Weights of a small GPT-style language model, trained from scratch on English Wikipedia: 14 layers.
MLP neurons of a small language model. Each row is named by its layer, matrix (gate and up: input weights; down: output weights) and neuron, and shows model dimensions 64-191. Each number is 500 + 40 x the weight over its row's rms, rounded and kept within 0 to 999. Numbers have three digits each. A neuron's up and down rows have the sign that makes its largest values positive.
After each neuron's rows, "fires on" lists the tokens most often at its 100 highest values on Wikipedia text that the model never trained on. A number after a token or word is its count.

L5.gate85:489494564527453554547453545537511394478506421480509524490535513465532480421529493495493536529487491460424519493515516523481532489480545503491513482523493524500537496555488493496483440468477490547560456584512427476460598514503596382516513538477511535465506524457496409513480528526586439527504519443422527490505477539504547531517498483588501520491489486509458571481438478514460456463509
L5.up85:413537517465515561443479524462539497548528433509535576523490437484497521475534524485437486480572521559463551501503433521540490422542527484467489438508477444429522544517493538491526468562518534448504572507509513496494484529474525484472483462535547432556481483471474509462448557518571475508452503539583518495469497475537536509525489490595514458517512532513461470534446538485434568547564
L5.down85:505494514493486467493503453530589510455537522480471550500509459499513532533464517516486545506515488442406521446595513478533515551488417489483461476446492490523444583542495443477570531506481482577576456505472443420425456596500455535517523540437566453497404525472503383507495481492483569562514484455449536549596462529485479445561500502501498570503501482549566536540485435479490460491529
fires on: "/" 21, " to" 14, "t" 6, "ite" 6, "go" 4, " no" 4

L6.gate39:426508569572542475518466528458529479480472508540517543486499487586540527517558430546456476502472469475460479573502526475421575475482339528511459496473482524490448489635449462467500543570508463528530511527493461497499618506470478530453514510479535510500442445572476520442514469611526531562476559478426521534481460527445565458555483450477566481527471555514539502530488535489499553509472
L6.up39:451548561478504543493490538490473590523484486477472542489458456505544442495511452495442495557505481554422497489511529520546511511489423549447505455448499500522532514546443482494490484490508419496533558483525493492552507425498582400515500559485533527559503557519455431454478605454509548503472525504478576454539514515466478479484455511511498521503437605555447430460463486512452472522579
L6.down39:492532586493493529522469529478530507509525495531548539513486579541505525483532500530476497526518515517526462445538436569485492554489476516408499464445494539537423442566450446551514525471569464539501413431468540459474499510501483514452513458493460494429490439460550451539507521497531519489571510462518439547491480512550483506408539501552488542463481493522478530427408481432422468608464
fires on: " a" 23, "the" 10, "ino" 7, " American" 4, "n" 4, " do" 4

L10.gate23:432456469535517532512453497524417522496521487500502532463522514472535499532530536530518515558500498464503548499520423398512532515439542525510506528453477534547505475503527470536503570465547596408493556522462487461424509466558553555473583582570536524516400460499541503547492497465520493544499514483504542464496532553506519488591496455504491450581457481455468548494459496500557470458510
L10.up23:451469454565468445463492452538463547534477523562560452528505474490413482539522511583499495508496443489599495510460554553366548540559395551522506536486518488449477478467508559548487510524547500418487483460519546517551530501496507529519532493497518480517564490492592447452508461573505537472519517560546471534459500470524509521562523557496496550515493523468467551491568501499480494481515
L10.down23:514475462465478538487527499497525468488509497499518503527489498464539506478474498516553433419465553570527427490493496445449486472494552568545491443433458613561450454508516605521459477534489582557508490486541490473559503492488448551519522480475489487532438577497481512474489425547503560428475500499462538536479524464451601520451577473401574537542516512438583447494551430520484548527527
fires on: "-" 27, "\\" 19, " imp" 5, "  " 4

L8.gate238:527455588463526463498553541496534504494499516520525491459544453498502508527520540500494518515550370536404516585527478457506495580523504508531477463466506524507510483541524483506495474534530440464470505451486550503469495519530546487499579578465553555508502465485391530532500549490537502492552457441479548493512514467494487472514494478554513594494440537487477450475461520478536518461517
L8.up238:527505577492537482503517514493571538447551511431529487499527433489476543513508491502428509504485505498512587490558483525478440521469513440522523509513497477525508478523445428484480518510506465449493532474498489481495468531513508446499556489504481590548452412518477501541493484507534569491510495497500495483457516496543493482453491449456438409492454528430565546513428503502555488479515
L8.down238:506537517522465487504478542479476456511570511518529509526557476428509500540476469480448522527485472510449449503528507527491523498501464517520488521484722474496531548526502490527297485485497485523453498465646473503531488451508545458478508493567480511494512531450499458476499519513444501488503457532504560472476503491490437477520508484491517493546424432519541567514565484513507485476516
fires on: " to" 19, " first" 17, " former" 10, " elected" 9, "\n\n" 8, " remained" 4

L10.gate269:489525555527491559460489491513447476535454523538501461505578386451437477514553513413483549443550527541512564461508504458480556503541535495504488640556500527514526488500532464554531472479459518457481486449487533520514569490511565475507479472479551468468457525560456450505485520425521480515518492448566507545515428473501518432528485494560498471522530555586541510440491533472442480554486
L10.up269:498525479528559464473472469513467537516542514481457534544442498452488468499546447502483499429520529511520461448512486448508536564541491514527524486527512470527518566568560484518486488438504469561587380459471508496503486512466505445496437465411527534528519462529481558570503447532475451555490443543517501532527539529512507463468554548424444498543536570493490520583487539506468520461510
L10.down269:526522429469512445467456495490486500458507474499468469468557465553431478536558469465529513467499428501514471530510495512487525517495533572541487533519545471568547482495513644578486473517503524430536547549540508575498542521507470527503543497527537528442480501463466432477554511478522502515486492465533476513493477483503544483486499548487441526501448477572545505417477504488529501422475
fires on: "," 44, "ly" 8, " to" 7, " than" 5

L2.gate226:526480521536465537445464541471471469524483502521490472470466477457480510464531532487503451511481508466459588474525492545551585509518492463494444527468461567550515482489501524459513496492474495476462533410498516510472490420573544481464477506512550515422451538500515499515463551399495534560548472418471452421553483539503482501521482525495529547453442473535471531459590495513533425457513
L2.up226:466445541602468444537496564496479412466454467417469524508508518444520503520446534526527548481505518551532480518476489415482555523508528534470458478438488495496547476534544496520521510499502496514536515447483426553524485478522532473551459484471541554541515538476568530422588444539486525558539458544441491466526469537536445534509477471517535532555429489405510514441499531488516433484443
L2.down226:515549543455464469554527475464556574534482526478470531484467477503572451460506522479533429473436479388447533509567481517545534452475514521558519540536581477393524572455474492498466478532504497415473455495547479487438574459509484470470521527518530498480459504459418489497499528447496596486500517420567417530495523541514527488450500536529455473496452573494483464500490485556465539488532
fires on: "10" 16, "r" 11, "to" 11, "k" 9, "hi" 6, "ad" 5

L6.gate24:507542513486494515501571507443560510486470506513520473532540522540429546450557526458501446514542453450523529524520590492446549449432465541510411537421483505428486505454506536506501518487482486431549492534472469464468459530516455511563535467478428495496560543493456472433456513503509499530476514492480452500499503502442449523513475535502511489478511478505374488543533446485527495476513
L6.up24:504517515503554496511533534429543464487430499519483513490519492608526505472607531531483467486555427467505529530514544484518457485406417530556453534455510484458489525457494504533482538473456549514536499452510500514396485575478437498557490504491539532487440437490506586439536453495578552510440419518540575455520535496469497561468502491517451474516515490473509468470553478511525446544447
L6.down24:444556474496571484501508469497509527567513470468513514488501503512545455503546545485552485452532504457599532472469494387516571528540513551453590435502496488494429457427432576591482523545537498481458483503547534533508554443460505473470497518496476566486475530531494527551471561467496433539551494491491412499550572444505492463509563534579510512545504440527505466455497473455567540494470
fires on: " and" 92, "," 6

L8.gate195:541444534552411476486503504482500600512439509491474473501543509501460441481495525507494576473510424470438542586445525492520526530503568531530477511507513507487517467470472438527481483504557421475444519521520541500481531575514574491434555512480486498434527480555470526472513465473486527505553483475517564493430486488471471454535526527531458536514524489491450508516540436567546510498495
L8.up195:561489431542501496486470507482492537454479531536478460556519520505488419513498510466479547470451499513498516589449494475476428556485556490544484430489538437493566456488500518479385585443484398529431543450573498491494483503484539506433538443497445542516560435476576529476509517460489476458526501496532505497463598499503433467438586510525496474454486490529508459535539485554513464528507
L8.down195:523492519512513444480474504506511533478511516524466510599483492504528431495500453498508460502446541489516524503458497489500454486522552428550535473480751401490507484530528439512355499493468520504530518572568495467493531467453484509485481494478441535527542472484534519494527542528463435418464572488520481473478587489543500509417539491424529525499443419474484405484506489491465446525527
fires on: " \"" 41, " as" 21, "\n\n" 21

L2.gate22:486547564452527541529503522535543498556445502573480499478442501479435491486490502545510481585484513427516468510512522549520468412506460491519434490481454545506507477497463532507519470445487505497532565626459548519525517449499528486496432437484534526455478460545535569503444538456524497552511494507465500554467483604538525451447481529578511454479529501502520530525482483536430496526515
L2.up22:519486421465416615479496476482532498527480541431470516495513484427504571467545485569544493493548589516474509462448495479492470483520533483539494448559480527522504504521501561528528427475437493448521539490460508545501487471501521425492493429471526450470428591546430531553514467563540461480482468460562488438515476547503512528511477498549493528458590493491523478509566423469430500511468
L2.down22:574521474483518435498552518423559557480534479455499470511435436545484494483447489548534423532523538519464508497473424515460434490494470513538476491523511456512514520502543479438535463487440530540423440513489503490464422518594537511484467515455520489554483487484519371515446502509468509465503516548513547522488532476518493587471504528584561474555512442501538441553450534552496479503469
fires on: " from" 22, "ta" 11, " to" 10, "ci" 5, "hi" 5

L8.gate39:540464554536547452483494470475531535467449503402456504545471515470448506453459578421496549526531520500540540504537515501503538523502445460418476581546466499507530510477533512438519518436458486538480462492444602517539464479554507483551546512526509532530469529495608420425447402560532578529500581523486501532486501488457527530501536541493496536502536544504538547464486520484550523427556
L8.up39:532549491538507446502535494516553477463463538504446509526476510501544502448524549490473544529565492451514485472462468451516532470509431405449529567506483519469543441461485574491500533436461478527504476476462524473444506547552529525626530518465527463533465503499524502392574511534565501491512576538497567500466526500471471498513478525570506452539460547517508464555518531552528470513577
L8.down39:573477540495505467525438559558591519489557541524486485453543579550529517506461465490479562439463488486537510469507505484519552512450485441484553511536428518509571490480520547476491460474441460530546464466512552508486440513559542499556533473581478415464538526499590536492527496548454475420512446506546525504523545480530484512490450474528526536497504450493517405422480516461523454494535
fires on: " and" 20, "omm" 11, " sc" 11, "uc" 7, " tri" 5

L2.gate230:478514489502491505408467514535463496521501546529530461500496499531530498501507551538476450526452445507566537509524515501483584531538509564538493501478487580509462456548491519516492491518473515477481537495468500534512483577471515517533472551514439442450508475503474634526508463411487533580505553436522589564458453444507496492491437439491382455502514493551509471492456496495456562383525
L2.up230:486537436487495508534448444479478493497566477491485558531479555570516489446578589570491508495529496514588557475403525560521519449525520553528492471526509553472460443531532533459524505505489533530529541549460498462364565515515459524418475512501488455452506487508455500502542489490504541538438482516516557484427465488522469505491520522519425384581537449409525564467471473487533526454513
L2.down230:530577545539485536550514493441492497601524498473521410522572481452534445524509429470432430512563476507519480549489483497557456455521524450497502484541553439489497535388496474469491456457491463503550558476570610551478549521526481562462503539465507480516467476506498422505508486486473522535503455530497534509531539547452510595510424497477522538445502420518505514493501571510528457517459
fires on: "-" 54, "s" 7, "ence" 5, "se" 5

L2.gate173:520493569546482548524528485456536499438458535527526450437468492461516503454516531568541451516522523450442505510513496442523482483504529482577467522448429533492568481493452466541557442541539435498521549528409613510503547523525571465481534569487541438450523529532504529525512532558464530504479484464475484526449471540453512469545485508537447481512462457504457503454524493548506530498468
L2.up173:496521508563577479529465528416533511495447538427543478504456514437526554498424597558578467484467517497504509521589424472472484540517485465511415487440469544542538489449554495512518509528466513521588516478464533504504462523484535491487460504519544466492499497506516574504496528560462555508478491486462548452560485531502568555480427515477497431451458500499548499410529517491482541485509
L2.down173:491499506528517507489556489607491502503536468535488504464493473444455497486467502472593484493434528524482531452519496475524541474429463460438513514477604509513519581474475477510399571537501475542444484508592561459514494567488473508534479485499507531453480479515512573510487542537523510498519473474443449566502576571456485583492514474464546506503476515497543536498601481541536516457512
fires on: "d" 34, "k" 17, "r" 15, "l" 15, "n" 5, "v" 4

L9.gate269:518432568492583509476529558537461513515506516483574490415490448441418448452526501411477519502549478470522513516484524489504523533485511537473564466529486523528410470465504446453456528527481444553486457447536473500518558500525503497503438506437520495427541592549446497468459537507515517545542414496528484506502497466565465439473562578478535527465498437508490477531495479554451571447464
L9.up269:546396482516483523415576525576507499480472547395518456499468502503462476436492483544491447447463546463513487517485440488530485470514509508541588546491517489486488545435507577448487459578467514526513532550488511507446490515537518550522521498533492468516559536484489534511474541509524443493525465548466518534405479496441522601447534500489508510557492531455504500531514513493501427454574
L9.down269:520521510501573501515483494416495505524492564620454520567461475571442524529498480486499515540543442499463527511496469476501495492508551471445475498427587481451473516532539412496440493524574435511500577486488444538501497510547463533490537479493401522484463451524557489491516585423487476602497407542492520524477545545531483431505472577541462445555465486459459515514472499513516486521503
fires on: " and" 38, " of" 7, "Early" 6

L8.gate46:536463502514455510500535464446529528489477435489467489436460532544455436418613519567511451448505488441534469525565525503511490491505479441555459492546468500535451517511544478453526511490509437499476532489472585486497497526456496502469508460496509483474501486509565428471542497503463562502468520512518538519495553503426495516487519600477428437570570548517561458554512541485480478453514
L8.up46:511488495525481569469560505456459443508498570475486444579492509551499432518484493542513508455557461540530483486450512519482540486507508524472504523468513482423473517449433531523460542417404486514458569485494519531504506473486516473477483479435528506459499524489554486413525558536509416481507485500505513577488571451484545479399490482559436477549522466492449506538539492521466484475478
L8.down46:485493553469545453467431531556452452504505478477504535510448504535529541519485481484518510512547535564417603480506501479484469513510485557532508555467572480396526488476519550505499436504513547534511568504463485522525514504493525445445463501577457475422456477470472499524529544440502444548516502487494476481550532494530536490554531558571505487480440466453518530488504502532523582553406
fires on: "," 43, " and" 21, " Pres" 7

L6.gate72:445418485548530510479543473516489512559535503487524499482534446491417478446535508473489479449578469469471509455488502495476536448448482508571508535483502497504454469495543480471500506542499494403540524498510615507521463478502538472437489576520567560503544521508534452500544428563421476560454430453569469542502487491551492441589560587465563475562485464562470466512551584494483537523548
L6.up72:408509508520554429460457454504528402564496534435481543437483504488558456539481499453484504514542515493475559474512549530528508532462553544497481538469478533489494556509448479511494435471492527562614517489509515535497557470462522436497476529518525466528509431533508453508474440524497554487494435551546570429463492435474511590442420552541427476511548497462516486547450547553497453558492
L6.down72:534500511515532437498515524518486549444549507447453513504533527527438512498562511440479557491462477498549528457540445517482466493461531476550567558537458506498471462469498566499517475530532509440543484480587492494474563471556554523471446508519592465554463533450523465586522463499516505547498477429548467507475486513445439506490556513504496515458459494572488507484582537381432525489519
fires on: "," 90, "." 10